config.yaml
n_layer: 16
d_model: 384
n_head: 6
n_kv_head: 2
head_dim: 64
d_mlp: 1024
vocab_size: 8192
activation: "swiglu"
norm: "rmsnorm"
norm_place: "pre"
norm_eps: 1e-05
positions: "rope"
rope_base: 89700.0
rope_fraction: 0.5
qk_norm: true
attn_scale: 0.125
bias: "none"
tie_embeddings: false
parallel_block: false
init: "normal"
init_std_qkv: 0.0317
init_std_o: 0.00561
init_std_up: 0.0317
init_std_down: 0.00343
optimizer: "muon_variant"
lr: 0.00662
lr_mult_o: 3.0
lr_mult_down: 0.7
beta1: 0.95
lr_head: 0.00308
warmup_steps: 143
schedule: "wsd"
decay_fraction: 0.607
decay_shape: "cos"
final_lr_fraction: 0.0
batch_tokens: [32768, 65536, 98304]
seq_len: 256
doc_mask: false
train_tokens: 900600000
steps: 14032
dataset: "wikipedia_en"
MLP neurons of a small language model. Each row is named by its layer, matrix (gate and up: input weights) and neuron, and shows model dimensions 0-127. Each number is 500 + 50 x the weight over its row's rms, rounded and kept within 0 to 999. Numbers have three digits each. A neuron's up and down rows have the sign that makes its largest values positive.
Before each neuron's rows, "fires after" lists the tokens most often just before its 100 highest values on Wikipedia text that the model never trained on.

fires after: " (", "\n\n", " \"", "\n", "="
L2.gate226:488465489470493432551484495454562544518496476454519468507422353437565478586570452511513545524502507560410505485535525577443471491490504454482575486534466502463521487499527497461460509503531578519469598380486551550523447488498479485544519384411503488606426523501560440456449505600566483543602510471539543506393442411576594562472534441536431561401494599524493439428458502600512508544543
L2.up226:508388513480528435498462526514515517432503520518413471465458520463506482606553521458544403393440544457431476513541465509545441487451558488454478487504536538498437510474524486544483485572501659546530541426416503543504553496551556493571471404499463492569535577462551482578454482583568516517479548474499486424439403431578550532481478489528395551481551540616526459541562537519483581487558

fires after: "="
L6.gate898:455606582372418446566435593610483568497481581583512523508444506497509430586454449508428539474481537544558555380519478485617533464516472496485461469553493440514570528499513524468478395528445528493528520485427547512560554503397446420500468483549495435488504503502418539498518511450468522528529487554492546521532465522403436503576443558524529474438498507542460552511579520454508447494440
L6.up898:432433553486529466433425425524466495454516520515534472526510558472395386578484496498510497521540418504466539578432545462532465597499491455534399505578567493480508435492489439514458470407553454493579473592474505468442470530491484581430555374529471577437465520530562531579357428563423522543547568431516499517411609556503591469551494507495503517435571524441554450580527441516576509545504

fires after: " United", "S", "do", "ames", " Kaz"
L4.gate410:481437511570437456407414456526418564504490524558412482501545444528492530469464443556534533470419545487428556551433525561555455561549434510568534540513487549475472460455405513511485559487546561468483513506404582470556545532424525639458443495453491476492519472493445442526567498483428526533447542482482521625483501582457544461546527546608567532529525530480509600529510530454560514533530
L4.up410:521542436462463518519494418495519489486541495477479452533579562462428523525496482456551529506502522507460493521498539559516458521544377489596432466609459581571508494510483533527422518536533518362547458466456475565570510538481533457566478531476478446514538460545607508509514509402539531535471459508450455464522482525506462619537481407439511456448516544507442496557439453522490540593531

fires after: " served", " was", " (", "=", "\n\n", "ali"
L4.gate694:397485543430466598465529473432506533428604533520433556504507460578472473500558530515494472562548509522459469451424471572506570439469521586487424443568550455491496395531421535580515498500545507468484522529484419438466498462517546596502511522524432531509453549411566509601532550506508514532478505562546557432445454549500513485602515489537528492490525596586524579560427505561396450611479
L4.up694:477440573513575498520486554468480551431455573429434480492402478535423488471468486497501472488526505464465378403554423500452597519464523494475455479527443518482493461442507478605491535478462496559484425491489480462491545493458503509470504549450496439510430398542529538540434566561428544539464446508463544369469458527605534456395528443495498532492486506551567581551475481426506449586511

fires after: "-", "|"
L9.gate44:580458496482501440504529573507591535579521496502480539444438593583593509572474551514586590473462514478484500454525420567468519481562562527529459561465505467476459382523410481491487460547445521493521357506513528498403516489552505426472549530430501504548444469506432515586657439514485440444421515563443540553479498514516421450548482455513505605536536582467580474457506471440571521508424
L9.up44:555442527503549509527548461437571533581455510582563476527441543451534503450512457480529511548518492499503550406526529449494441554530503583432481431469388419421525507539485456523468518418494595463480526414506549460385526447510544438527490384574515490497448527482629469610544547482512513430504457628425548570502467496515478513490475508514513566473446585501524519420520490618618439501591

fires after: "\n", " was", "\n\n", "-", "PS", " minimum"
L4.gate544:564435536508441530518553464523451459509431524523445503552460610457543561519423494574508429416512516548418464482506457544475529462505501546518544486540529381615489436433432495504505533479459570539535521483489481453431563528500576506553496523541522478471550532598561386548517517413470556503530512412485485490408554517459397545529528481546328528488474488468516506501425476541444520514530
L4.up544:495502521531537470493499474550489458519421434458426527512531549470481471406543474505482468381504463431423525514491510577410526541580613593477512548440399401565516486475509493479560499462469594545543566562471469416451542495478553655552425506454526452475598498524476514506465418410547514537580487480505519482491458506567500564527437469560509522507502556538590624524541544584479578525468

fires after: "-", ")", "\n", ",", " and"
L11.gate440:419497573519446438512458519465466540532527519431541546507493494546498472542454485483410520443569353490581489472489485548524493528458523462481466504560467542452411507524440532460502516463474515529414527488513510460579492483530494472472527490509529536525439569632413420550463491473488539425446462520478519453481517543570495521556599545518530477561476437545575484516407496519374491509439
L11.up440:526472462573426463494539517508442549437592494362495516500433475481540475553508432523392474500544467611479420508484535494526531515554488518486470449445608428446568580470463478463486404566504612546538566479583500456511489498521465443430566468422486556461511616575473498363505522441545526464439488565480515400441512504523497440539588452499411407537487507483492553518420499562449442458539

fires after: "-", " (", " |", " co", "=", " f"
L8.gate26:490505508494495562619424432521489489592533635601483499484512451474526517554576517516513570496525465568532509585552408473517544522406471446491569502534455393589465441543481479476489439423454444565603404526501588439505566415557545464529457492545445520471546480507459483551445436406480482479497440547459501446485421426417495388473569590553492368504414563469565473526522470491492492472488
L8.up26:499497521452453549524482524502523599505483523554574455464492528521468557524498514481584484491504513469482546482513557407451479500412557469533519449556574439524472508405471474558478512484481471499581496491437573468447465396489475519465508495600493521430452495540556533503522460542469563526545458602505488400491524447530450560445485578556490449517520410544526536620429431519446556563473

fires after: " (", " \"", " it", "-", "/"
L2.gate709:515504532457500530532549474530457549565508430497569423464499545482576491505453390470462568533512459464483374425449478554609459434523457534525567562553526515481590478524451519501517470466494634493513479612461553511530441517485473487545477433449417541522524479494615439432590529590544469588499474538516508506546456443529400559438409448474503481399552540483495455449480547548475560538483
L2.up709:440431519451477580463417514491422494549579429441554554470451475513462473486517508419542523433491532449365407559431438455558482390601527438505508543513500524532484449502533452465694417488542513504531470545432446413518498523539458456499666433556403495539453529493490483505519503399442554489550565458566555559519464383440483542526444475515482420525559440435488489404566503420435497456557

fires after: " as", " (", " \"", "-", " "
L2.gate816:542468446470511481535566573423546481551493532485466505520435452430515456558502474435482555519513523575553535575541487557458424559508566486484456448394491464497619562560485479474463554507529476429567463375459520424637490472533516489440535512413464577532475524426496492460563515572588532518466530583506500579532444544521596513531341470540461533467489576438594467441448519559562528533387
L2.up816:584550452426447481606445484509589499473536388500546532526480457506505446517554442572495517484588585443566525469478463512505487520427504521558463513438493486523524484470447526514484555444436495450560529482502484464557409487525539454455495559396443442503479459484511544516480471512509579546458482455578509527532448525592453543522465479475565607488591521496510460446410524574512500518579

fires after: "\n", " Years"
L4.gate20:419450464502502453471483482462566534568568526548505458479559567491511417505507498503552516477429479515533532555375432541485514539459430468471517486464449517532537607564504509452448492521575474486608524479570457432506478585527438575445522452481491477488493488481513509580448459466478519537488494498363516523565554399422522511439520396495512542629410446561442438528463552451610488544462
L4.up20:494449393538571496520436631477427503420539409500495522546525414462478557545484478407479477548520586493449526486462473482439472460517551497536500449593577551522486460530449439527492524533560493602501419434425507595490444490469516538542478568475482453475553463529533528409460477588563514380511481519502499429476479537493503377560521480564381383414505467498540497467515518560426617484517

fires after: "\n\n", " (", "=", "\n", "-"
L12.gate966:546511624415463532569479473523496568521556554453468486477511489524532519563352625518464533573581516456562531494447510561537529493459480416462519546478475496532494455409504528560532495506538563540500486528385458438563513446494453445499564497467493434608542559482540485423485473547459521521431480503491465473450590472470480486541554519524461485501514572514492416517545529480495474561376
L12.up966:511495534562503483515506536553506517391647490494456509502499526513487467614570503483418469477532409524531505442508464573437599549475548506418446625435560528510500440481522419456452521569460476492523576470377531501434477582517387493523460470424508430565478415417516499476475502429438467586500440533413495510481498470564549518415509541432487544488503482493421463516434458534521625478491

fires after: " (", " in", "–", " from", "-", " In"
L11.gate248:505511476568540504486519489482507475550514474439438526540531462549470414562475547444552497474521533420523445521476502567539611453481480506476468517624478508549506482467519500519528478546554533613496409446474541554487408479454450525451603546450414456450463519449485515488516483505503586509381501436428517488511479419510418424540436504495597611548568522483506477492461532491552501485610
L11.up248:553561472456563479479442447618441441524477528475443524512447515565530629624425546459471459474502454545496595600435461574505427415472507457528486460501527501423503430447533590417424599468511410426552438512542524562469529522511529509396469602540488436462501533511467514455484524576394354425502463459500526402531528451602446450593525463472465472409463406576449435498443428499478512421570

fires after: "|", "s", " |"
L9.gate354:555428448435551512539534493461469488490559453501518465479503601485484441528541395442507476460541518512485471465511477446467539508502522522372446457542438453497556538506513589474467503544538513494489452507502360460474505501463598483455490562476469635509561524476420572546520513500534509478515643447563461589353541503459457512465486512615414540476473444507513585547446542493563509482455
L9.up354:479551477477586498477543493455508521565517480424449433605538484436548491559543444487431520535525465507519456440454521522493563468557499586469506568532473454544531487537533509567407503517468578513537496451550482393438555554460583562529580509545491448490536560462467525510480443521470522555435549538448461563475557499396460493474613460476437544502459512442568548517449524510615484463556

fires after: "\n\n", " Candidate", "\n", " Title", " in", ")"
L6.gate712:469559491434381524580475469542547448503537519423474478534424564439504439530545439461504527551424538477452386480520599445433627557573395506423524470547463464478491532486504585420544518564492484516582547497574485545536471445522466487545597458591477519403469498471500464488458520641565556513503532528539527451428529490503546435512440449603441515361459478480525460425441482508499362463522
L6.up712:508497541531458518529535451592490542430383427534503469575459473439392498458476466455512478560548565563469467544465563492512515511480514569430488542527531514494521489468405498497512528478540583486445457506493532468511443509472522522559509447460499489500565524606468439485458519502455543518555524452465485482449445456443586531601461524520551556363472585456533524461542423603524510492529

fires after: ")"
L6.gate553:503543607433436504569447512477403482448392554475492512483487444457476554508544462536560517510498525577396619500582553539503420505585572452435425462357506521516455540561506540479385548550496498482464420504399484549574556340476523494484477434434507491464494392408493501500571499474516451503515491568509522537536581546510487460432557556437467502482532536531411524435523505455548512520447
L6.up553:561508527444526464479378539533594460540471484569601512490544497399437518442492537548444473567552381516458554531594528647628485479536470442478490473353489436513448538516499434519368446457532527509421431417433565455515525413486478497460499443405426470525558475459574470534553530468590497545514504420485615502548502514539470475446566528529464511488553561491495510459502513413534428529443

fires after: "=", " (", " \""
L2.gate760:540450552458565483489488599543565554477510495508573496432514585498415550634434476528505424461579553519490438528486493530438442587502537553386372466554487519505551502503434522492431438540543550579434482466483595579426434507448493451602578398497470478512456519435556536475450493527519445561518429410515542515440503426480454507473553488544462487490537479418521492468518540478472474434548
L2.up760:468412581501444546545496514516531497496472521515535530418501447418502560463425453517459504491439563491481462581417495465446473494526517481473455517544538556491568602528466479472573523508463591513437481561492548527490509475606499493592568402539486438579541480446575494511481476541478442624521461492544487477511478452515499578521500488504546527460608442435461511495475577550498515502508

fires after: "\n", " (", "\n\n", "-", " \"", "\n "
L11.gate989:510447516411549399514532470443518492459526499496468540588583464519519535522468428521493549490569503410453553471469509564552448532503423490426459482498503440484553548464411480555419479559549595532597545532487595516483503448575516479510465572584571540444454478578544529536449474533446518531483459531452514547515545489579560450496480596434502483545520460521468557497444590527439448548420
L11.up989:529510461518433495533479472517502547500490549497577476531506482499532519493467400626491478504477554418493502608441553494532427496543545517540520531415585527443567504495473466516574473463448442586501426489586541569593524492603492494412484506488524579468431626463539598470570455479464522462394523491544524519505418465560515562563523517593528489546542582517531463543427572416514537511446

fires after: "=", " —"
L4.gate937:461479593554425473477565562480521490450521447529583565481554411490577503561441492453444515557497472501440424501465485469441453440572486514471558547513463484514636568511583542523552478473551464514557529506506462505521479552493479508414518511496519576570549459510463547405529487464484528498523504564575486640493546519478514593459451479547485463570466496438539537566518550456513538459484
L4.up937:404470492531472544447450528542435512534519408469440540570394482496594505494470576489558437509514487472516619652470473565579448598525511471420454575540468501452596502516521440463435484608548474547548521456526418578429432494552495519442374502542595444381445485523537514570520457564469576517459428477519602538516456539422565478464469512526498500542505489501459486461537488547593484471486

fires after: " |", " the", " The"
L2.gate683:467450416463463541416455544538488475486527484458559559468530493475511466503486405523535511562506445501513508487564446525470476447526537487401517469510459516467505581541479598536500524531428458463506483549564494548517498446426512445552606454469540536532393467467449508539579435475496502471557479487573531604487616569389515493518546568517584458509526465446430492474462579467496617583487
L2.up683:409478444476593613442444538626581502494539602502578451561517486468488441510459497390537476490485551503517518442474483466570497447489445503567448496513519501574457508476538466439478412529457514478552584425533583498457495447528428567448504503480510507503411567563474455547469465621566553538479514517532524513460544486507552548395597513497546481499554466522483490408470501521475524509521

fires after: "=", "po", ",", " |"
L12.gate551:550368568466524514445539616496471523507531426525380524467535526499606456600452451518593533455493546455432625548440463508398578578516615516426448513532550545529415572492535468484496509480439506433464526455502426398443444527463501450471589532446473402511509462520560522484516511507588507514499502474543510441459571537472463478502471532511540574399504423533464462414462493506433529434517
L12.up551:532532450522522508480503491457531570540472552555566473578529440549504515440511532510502460408526500424430512512496459597465447495556455554471479592546544430351454425561504403509456549494563537556552484409546416446510534456576537538538577520535527483539437552527494498537502424430492399466451503464456522532513518577450400533377533482466448552518611523573491509483496546600532570484561

fires after: "\n\n", "-", "W", " Ya", "PS"
L4.gate621:470550551501524448419425424496441474425456514468488475462533499489435571534458557459549466460406484516523517469508364485490513580559442428489494471467371507440470484523484426543532476490546530523478511514491480477470493432474585505515532552477549460435503543522528438513461526531549513530473457420475516489432481423517542526471484472616483513558520516436566535441457525534439446571471
L4.up621:493644500495636446537460460502497502422455444491545478446472545546545513489474533471488452425493422543461536454522411437392571606479448435467505461487413598556425460574488433429515542513513497515469555516546504440430538429474527506473525566559455489396494543510494462518506455473500518574445452645507553510550407580516455493529533489559458540537541489429539606465444583431525453511402

fires after: "=", "-", ".", "us", ":", " |"
L6.gate445:525559473533478488505525398543524533468521524569549485569539530455513520572521477490520506578451484448323502540452524448484403425475523568564542546543487457495378479513420586435460510388458441444449481510423512472485452532518508438502436475557465459539442533538556385448535378502579411542472553567521499579462537504456488492516609478533400560495509492427536538444587461555576441490524
L6.up445:480530560488539521502512447531531474501479500609587502502528419408468419538511562460492562462495552573397491493493538451464550511476496520514547502521503502523374465485531501493430522454459431403472441433449530456466508441436504477458489463618534477596508513475561420438500356529517414555481545603451554524480536479429550534517564485495443644514476557495514485507483475522497486504557

fires after: " /", " as", "loan", "Gls", "International"
L8.gate798:483512426589485577629515460497440553526470510435567504449497495511471505555496558519417530519451469523433497497572476573456414513475563582469508511498464417521501518494451553437562538448520553549437429480457490514474523485527542496509488468461492444459541423425460476576557505434529496472481443500441468480503495526456501518443471589518520482518600463474608498464560475476438485531515
L8.up798:554480432537534602558578474553557495528428474445554435489487506490474528527538525532544528497520507532412495487528460513529427487432563616497485421539553409470450476467358520398583489441526471519491386431409542515557560481459429439445554436511540447541473533421559456571500592511553453533508480493504374477476506457530553516456545519469526475481520515413521513404533395612417456581430

fires after: "=", "sen", " Position"
L6.gate448:417490469572459513468539537482492471485534444581454573406557519560488456555498442524535479592455515484423523518460463398396508479458466602490553502507508468487458538572522463485589519623430520561521502462452508465507497548484546570450433478537505569521512395462596539474444632574491520551445457575567490486531458461424429518516457403569498547506503516545479501353496521503477528567458
L6.up448:519460543447487595561510561503594503465571547518375552468547558460500539586485460501538409519552519516560456515546539549520559548567665419494621511583498582523454507514513508494449511554398521590489628519514449546506435556455598456483437513512577583439590474481452517420566435581488475445571425480572494498448577468574544485539464473493479459424523529518463478511558444543594436539585

fires after: " |", " (", "\n\n", ":", "-"
L12.gate68:477544493465574580439441392459579562474549516535445522515444490474391523527622456479589597435464509487465439579524453613621493449499519586487500435494511528572438581466498500477527439527517480542560471466469523450520458500542566436529453539496581574461470570393486490485459441531477444551541504496555573374533528579392521501469437607538426493591512404587485505457527568522544500518448
L12.up68:534510492475423472632528518554424490526417556492525547457471443570437510475466476544479489539487537537516470555459431480531570519539502507487548478539506511497563513515480481607520442520488497531462450553566485508451529455545454549463525602459505598606464566405478499504474474596508432493397513434471458479449507510479455565436686493513445542517508489499404482486530489452515557534542

fires after: "\n\n", ")"
L9.gate1001:507462494488509498443552510492579533418459526503552553472499416534558460547505543493537510555499474582455598513573467505500587573528485528498519535487545482511433528513522450576424466434584510569458510503497510577583489480556471431474596555535455513572471526475483508574450513464536536463507483475591547525442452506563406498449529554458537507496518443434563540433487529531413531485497
L9.up1001:555510460495501550495475476400462525511490514479554587527458477426434477589511502485426487506520416489467460517460496574502552549442517582459536550517496396512458509504472479522410402420497532504408457469503506486534477412448490513493516511530418528523486454536487415531584568539551577490464489459507479466447559506480514487488426526480534411480450545519459475461520578523521520489512

fires after: " |", "-", ";", "|", "1"
L8.gate473:430525528491438525469504424557411532488518487491503468576470495445513517566679507527527529516518449500462542409445486545541515508563446526463504528452430450454451463450542531436452476519537473570508409504495447554646514492463524442557498475496493536570484510538550500484457527518503610474469566588545492430561447594513466488457565602589582550534436562507461573422559560466548505573559
L8.up473:431544430441613517500515473556482417475528414465475480493561502463501442543499440444536516426531431447503551541421515553588495462505384443447551510529449560510477610496582467537562439487533386492495536514475436536408536503438436464471462539564436573526498494503530537499535404516558587538525469461508534478504568516480498496468597473430461570550470501462547562499558524559480507579450

fires after: "S", " New", " United", "ly"
L9.gate173:529507524523435579499471421573465521496498547447521489521507407505461503523479473571518442517401518500449600481430538523620504531515507554463482539511563533431571470543416624467497510477459641547446515443489522492487480431483521553599487470465432432458511589465456517458431527390614506519553490413564544624497483513439523471465541501631392500520538573466515507579466544460523440500491
L9.up173:446452506558589489526492506512535476612539482458526447536458551459534469443502453589407500557525483517505435451525539540481455600526483576490552466643395478446524478570414509470523573503489332512485575517546396480517520514489476546428509443446502584627442482504406535516514520532402534538477469547480526575459414500482453532518445384514518557509433532508569517521534547411477489504516

fires after: "\n\n", "\n"
L9.gate391:456414583486509412559458605511583497485464435528520530493510534406407410532443511422508540586592536517532514555545476483488474449529407467515512508529469510606501497555445466523481532543434508490499432402500444542586360428409528516473462496408462509539471475518614489486454462507452542456557487467544501440431558500510488486473580528446495519515521551571512525528444460550597503511543
L9.up391:506433466413441432491472575431487490547492446468457594548529452524486499505509548485468516601433508530475504525423476610540375433554532445482463476510507464472478466461363517594497447578588429478412488580513499485421501577493533418520440517506450510486499524535440578470538517568515522452551510491502451451400480548579470501474562473512501456548492539431575506458526610500535561439483

fires after: "\n", "  ", " |", " —", " Total"
L10.gate211:476586493429532575432610481446510548548452433505474520457427545583491472515455512371481471459461416439422503395460495474510520454447488522471503526531530475516404441511530562516515439498494522484547480477516467575518483580416469416473533516404445472524469513492511535501560473535551440496506505439488464526405532453502576491462569531579458419442541495478559509425412558343477437425510
L10.up211:546600463513499514426477510397491530469502464500543460493432521511569533520502488426509436494485564503530493418499501411532465421391422461509519592473574535473448403608438535634461525438498457581537424494456478479560552540550533423515606489643555467510533556450520485609516496466460462367417510483517452528519521436455528460507479527570492451511512404515510426555551504431527550486429

fires after: "=", "\n\n", "\n", " ("
L10.gate1021:484497524414480503442559535563525483509570461493535437561471510573468444537546544534509501615550432537516405470565487592508507494497554533448437531449567436539453399437429506502611498511505485530436572392554550577515495483516585471441513478449408478484489472502490485492533513413420459518573566424481492396505542480467520581473579589514481468501493477516529494478583493480421507516475
L10.up1021:484455518492590507487453498558447484560540439512524506505608536451452538550530593597457595535612553525553545569523506548513536447502445518438497592513480499497583534418502541480513421489479479508486497529613384527513477465501499529479543526454501491598581422488542563494512512430524523562437582462438478391431452427539484513487466484516571511432519514508574562490458508499487499508462

fires after: "\n", "\n\n", ","
L9.gate418:432544462487447547552450557547565517419492448499499438466531502488471552540503492459495501405549414449494520585525522510544508480545504573461466542516498442577513362524518497490618542549546503488540526422540445482512534501583536453550547485516531486443481514585498533530501506526545544506490567476499495500490522486395419533552550633555510515456592395441445520550436540534448436502599
L9.up418:467556548531454462490572500502596547511590451468476572474422543541419476494500452493546568488449477551574452556489539513469469479529530589511591481528487536598479545546488473477509583554581484503563550502534474490500538464479604431414499446429485462365470444578414498506526554481589580449556498478526463518413467517462458548587481511483540558489493421489479463526457632532441465497490

fires after: " (", " Z", "\n\n", "Z", " \"", "r"
L10.gate305:466518555466553556511523449499527495369444469459446506495461508534453496513435534514488539463453586521505551509466506442536520487476504558450474499474485396459477449571431425576485528462520444452498545464473492554476476442469509473538408454418540426574406534479457526555421487502584462545431454497653445455407495478528445532612465585401527555459540471529528527457513435462493514454468
L10.up305:376463452457559514560511510440516506422499551588494487458445456552444480477471571553527493534528566531556498445464523550475516506526527447456530492444494487510466562500471443444570587490505492521557512516481518439566481446510526481473481533512552479495648430498499556412515419533559507440532553399513479449432587575582572519399408472485465509546495520481510423496505497509513436538648

fires after: " the", " a", " (", " un", " per", " in"
L2.gate963:467411417494446563532526477528482521397481521541527504456465483473527452512477491454416536504511488592488482515528489533439473532488548418514519512492631463523540580525490540540526573486533506501536431567450496449589518411453491512519530464413466472531521460478499479530574488560345478461433528503540503561457490580469563482478469584433562541450512639467524435453459526592462446495472
L2.up963:510505585467512371449440414519541438514495509483481403446501535531512553425532525455503457459454468531475503465513496484589445358524490497483604488452502657514503571546515508459427445466494473497545577398512558597489510619468531509551475560511489493451449511558516536479473602489527510472394487548449479507611480477560475444545502437564557455506512423510464560506505489478439560431460

fires after: " (", "–", " mid", "=", " end"
L4.gate547:478517543499473495569501381512498523425490408548469460484487491458573497583535535447489554459454615472546542364518523616457522581495418487508469521504577542513510491512473498546480607505532514477528470466611484497452406494442530454516620488472473496530544577442484491522535509584457554473445506529493477476437532552465490612514475481468473436505510512506490497472479514520499503446539
L4.up547:458486413552513507517457641498603405531464410516548667555465471527590459537497500455532443473461557484530642456557410482437444508516449550431516553490518458465492485569475511525427551527447593536547498489547470406473431580461423506549443541471499536505549480454487542399400507481422496465436435522575512522429525467452488605414481465616570594531447538453485527551488429401575452574493

fires after: "\n", "\n\n"
L4.gate943:566570543583525453468452486511523503475457533456459537511544522531605488478507436512522487436436498580469612525532520483566570513453536554490560551477464510469507434405506438460533519532509543550511452542432415482629465500412575488477454432506486451604375546495540545574485609503446567542574485484477560512401426605428421508517461460445498457488459425418522425497526567539521424608431
L4.up943:526581474451540465525494568526499501502522434549515454486402581491462448488514513469531477512530446604495523509509568432551573474519588523510496486487473515483478447406459452471566578427446538526519432478446465409471539529450509408440437440430463435503512493505432435564512515425390521471571445533464555500526494504475483425498474521471418519506494402473619462473488504600416508536518

fires after: " =", " was", " as", " member", "\n\n", " the"
L9.gate693:484441549566511500451398555473487496580480485359433447542571512493568456554433591431546478459553493543472459495547387615570512513515541460497604491441537450477436497444587546474531559517495529534513555382570442394548496543435522475429487505516528459530530494511561494467600489555433564511442503452552516503440492546400504470487395534545421510475437497474513510526520579494482519524556
L9.up693:486523496423552503518488450526424425556482485530503468561461452498484458503477581540418495612505479514499460527498457476472368495505538444441506487539493446431527461580476530516474526416471520539501524593481402475471510547493488572494516444466415470489544435442500507569449529565505558455397514485536557381417489497414556567529435436446588601405490561508516495490460564444517409499476

fires after: "-", "=", "\n\n", "S"
L9.gate788:523469482429481462522450509538474492495515520552491507504483427438451587625571448661489532453446528471507491482601515433612517503387562510614551539543512534540465534468404475574429459473475452500455579454497502443458524553557485451497493437505486440481478534419553444472446598524450668497459460483455471547505547533483488524519499514523486431551443416494473449453544564509601516592530
L9.up788:479517383447509506504466562537472523541504490591495544549518501506524450507445503525522511503458501500489485506562509407405509484431463466540491567510521526588511469493459454527481437431483473502460524441471471461498537556537437505508422496414520507527482611427499456514531531497500543540516402506473477538479556573464512602510550558504438442542442522443388450467542565448538468534547

fires after: "\n", " 0", "-", " 2", " 4", " 1"
L12.gate904:522513510484403437465487528590396476515568470464448404517457595513518548498420493475504402466508445433490425543546554503493396485513423479500552581506508549512404514572398502437560452547513563468548512577522543540607485564499526538440500492440514483605509570514606408515494469551566486539454562447439532517448428610519420505522438496492544546479522528521530461527433503510586503545478
L12.up904:442507498427536571528486535546520436527444498489472446509491434535375539561525508506459510479575461552550523506516426454538480499545483497491521477463532527560521429477555446491470571576464577464426431503465550419485512556446467544549513454562495518506563507478515533511469476471408467580536505455538530551523547465491583566481433509493415513549611460453522461442510502512479486504467

fires after: "=", "\n\n", "\n"
L2.gate849:504544497427564505578382513532469543438500558545594407469537528530386580513496419521514443539519515565521554586483537526460413478418502502469485524482527529455547533443451481608469483563500456441497551554477418535550580497525638517495402546447515535464566501548554483536492441466518503468519458456406441450477504398643482506535532558518444493609502460570504535594438501500484541575468
L2.up849:476581489522460540540475584521588490470568521457492490498475399404480507502530430537525521536404538528460563486480530486494441493574453437464586598562574477537532525474508426512479459518533511546516474434533557595674411506544549523533565510454596558570525423476547505470489497524552506514516522431495509502504536502580435419426486458516544468520583544511458457507415477543474476520412

fires after: " |", ";", "International", "Senior", " as"
L8.gate394:514481440523486540585506560444501385585464478484416419503478490438433448479436477471545548470469506462543484541526516540507543574391579551430483458572487504476456555495557548557514417521511483611564513533526517529493580573511493438513502356516531535511616487469453401541611454548445475529477507411481477538498531554471519540521490493502521458522563521435546560584446442480487559403596
L8.up394:447467433596473554512431499628493542457494532486508462412521452476460455519438489493477437507411535532474452494494472465515512456523633519469524506504574466562509467501484481482492511469425457479454517494493492456400463473589505547500559485560522519469510503459473416521455471554492478530434426592459559485440464496518463453543536482437550501425496482543515473491516467532461444611403

fires after: " |", "|", "\n", ".", " ("
L12.gate891:476461431480476527505494447476412491573538488427515503517451525531498549561493638497484455518468539499492380498470466515509507462462519495501496405491479521573506431549602450513494489485539561502581506558568549479574514423521581578460501479488412584479488502457433536538461508368475522501477507458588571474495588580393506515518527472456432537512470466616517480496389483598494473537441
L12.up891:487471453472628483486480507533484517586460479585484575483481454502525567571499584514480559533466514561447494455526520441406520434474512549479503512406513497521566447569560448505535408470465495513491585496475475481497479379501490459516526558540535464565580522536628439470471442551451479592431457463432549559507511451412514579472516491453501460471528550493534473471517558499644516538487

fires after: "=", " received"
L12.gate323:488475573493545569484448502481488509487482601611488542473437483514449425476447599350487590469453514414507489536507473496450495604541435520470581471561470479489516501496520491516442519509510506508498444485525418517459585526502548488520499458562414547564435433470400605545504584511558584574567550469525550544469524435425575495417449455405435545531570442441517446514569519560434469460553
L12.up323:469468553586504427531503422543479491551455499525525495411485371477505518503496495567505417541590448464524550514517468456479594455495441452505540550554409510493498477537518414373498438473470532538529485526524539500563526433452495537508619515464525448399511419508425601528454387482448479542473448467419586475462561586493470536492495430559575479458555450534504462446461478484633493452526

fires after: "-", "\n", "s", "z", "d", "enc"
L6.gate260:479560555456594496577577397467557532539467519479423475450502536499448477576428441501491558530612562540494472529541496491486485431486488553530513515586523530531488439437448567460482444508529538576464475533470411461452539512551484487512503479570485477483582470458441496545464467469528477460519428608398501442517603427527503528495521494442532426420388493456527459479547495491492533618470
L6.up260:464500445502483501557514488451466407482479573512516571550472576484475452570495580552505565465567441506483499479551429519506511477522415532472535583571465569482487567472454505535519396597529527569500440573532565467504467526581400517460530388470561468530514463472421508431422513485564482411439542538452578428470584462551532513520541472581478531508478502469512510528557549451503516546516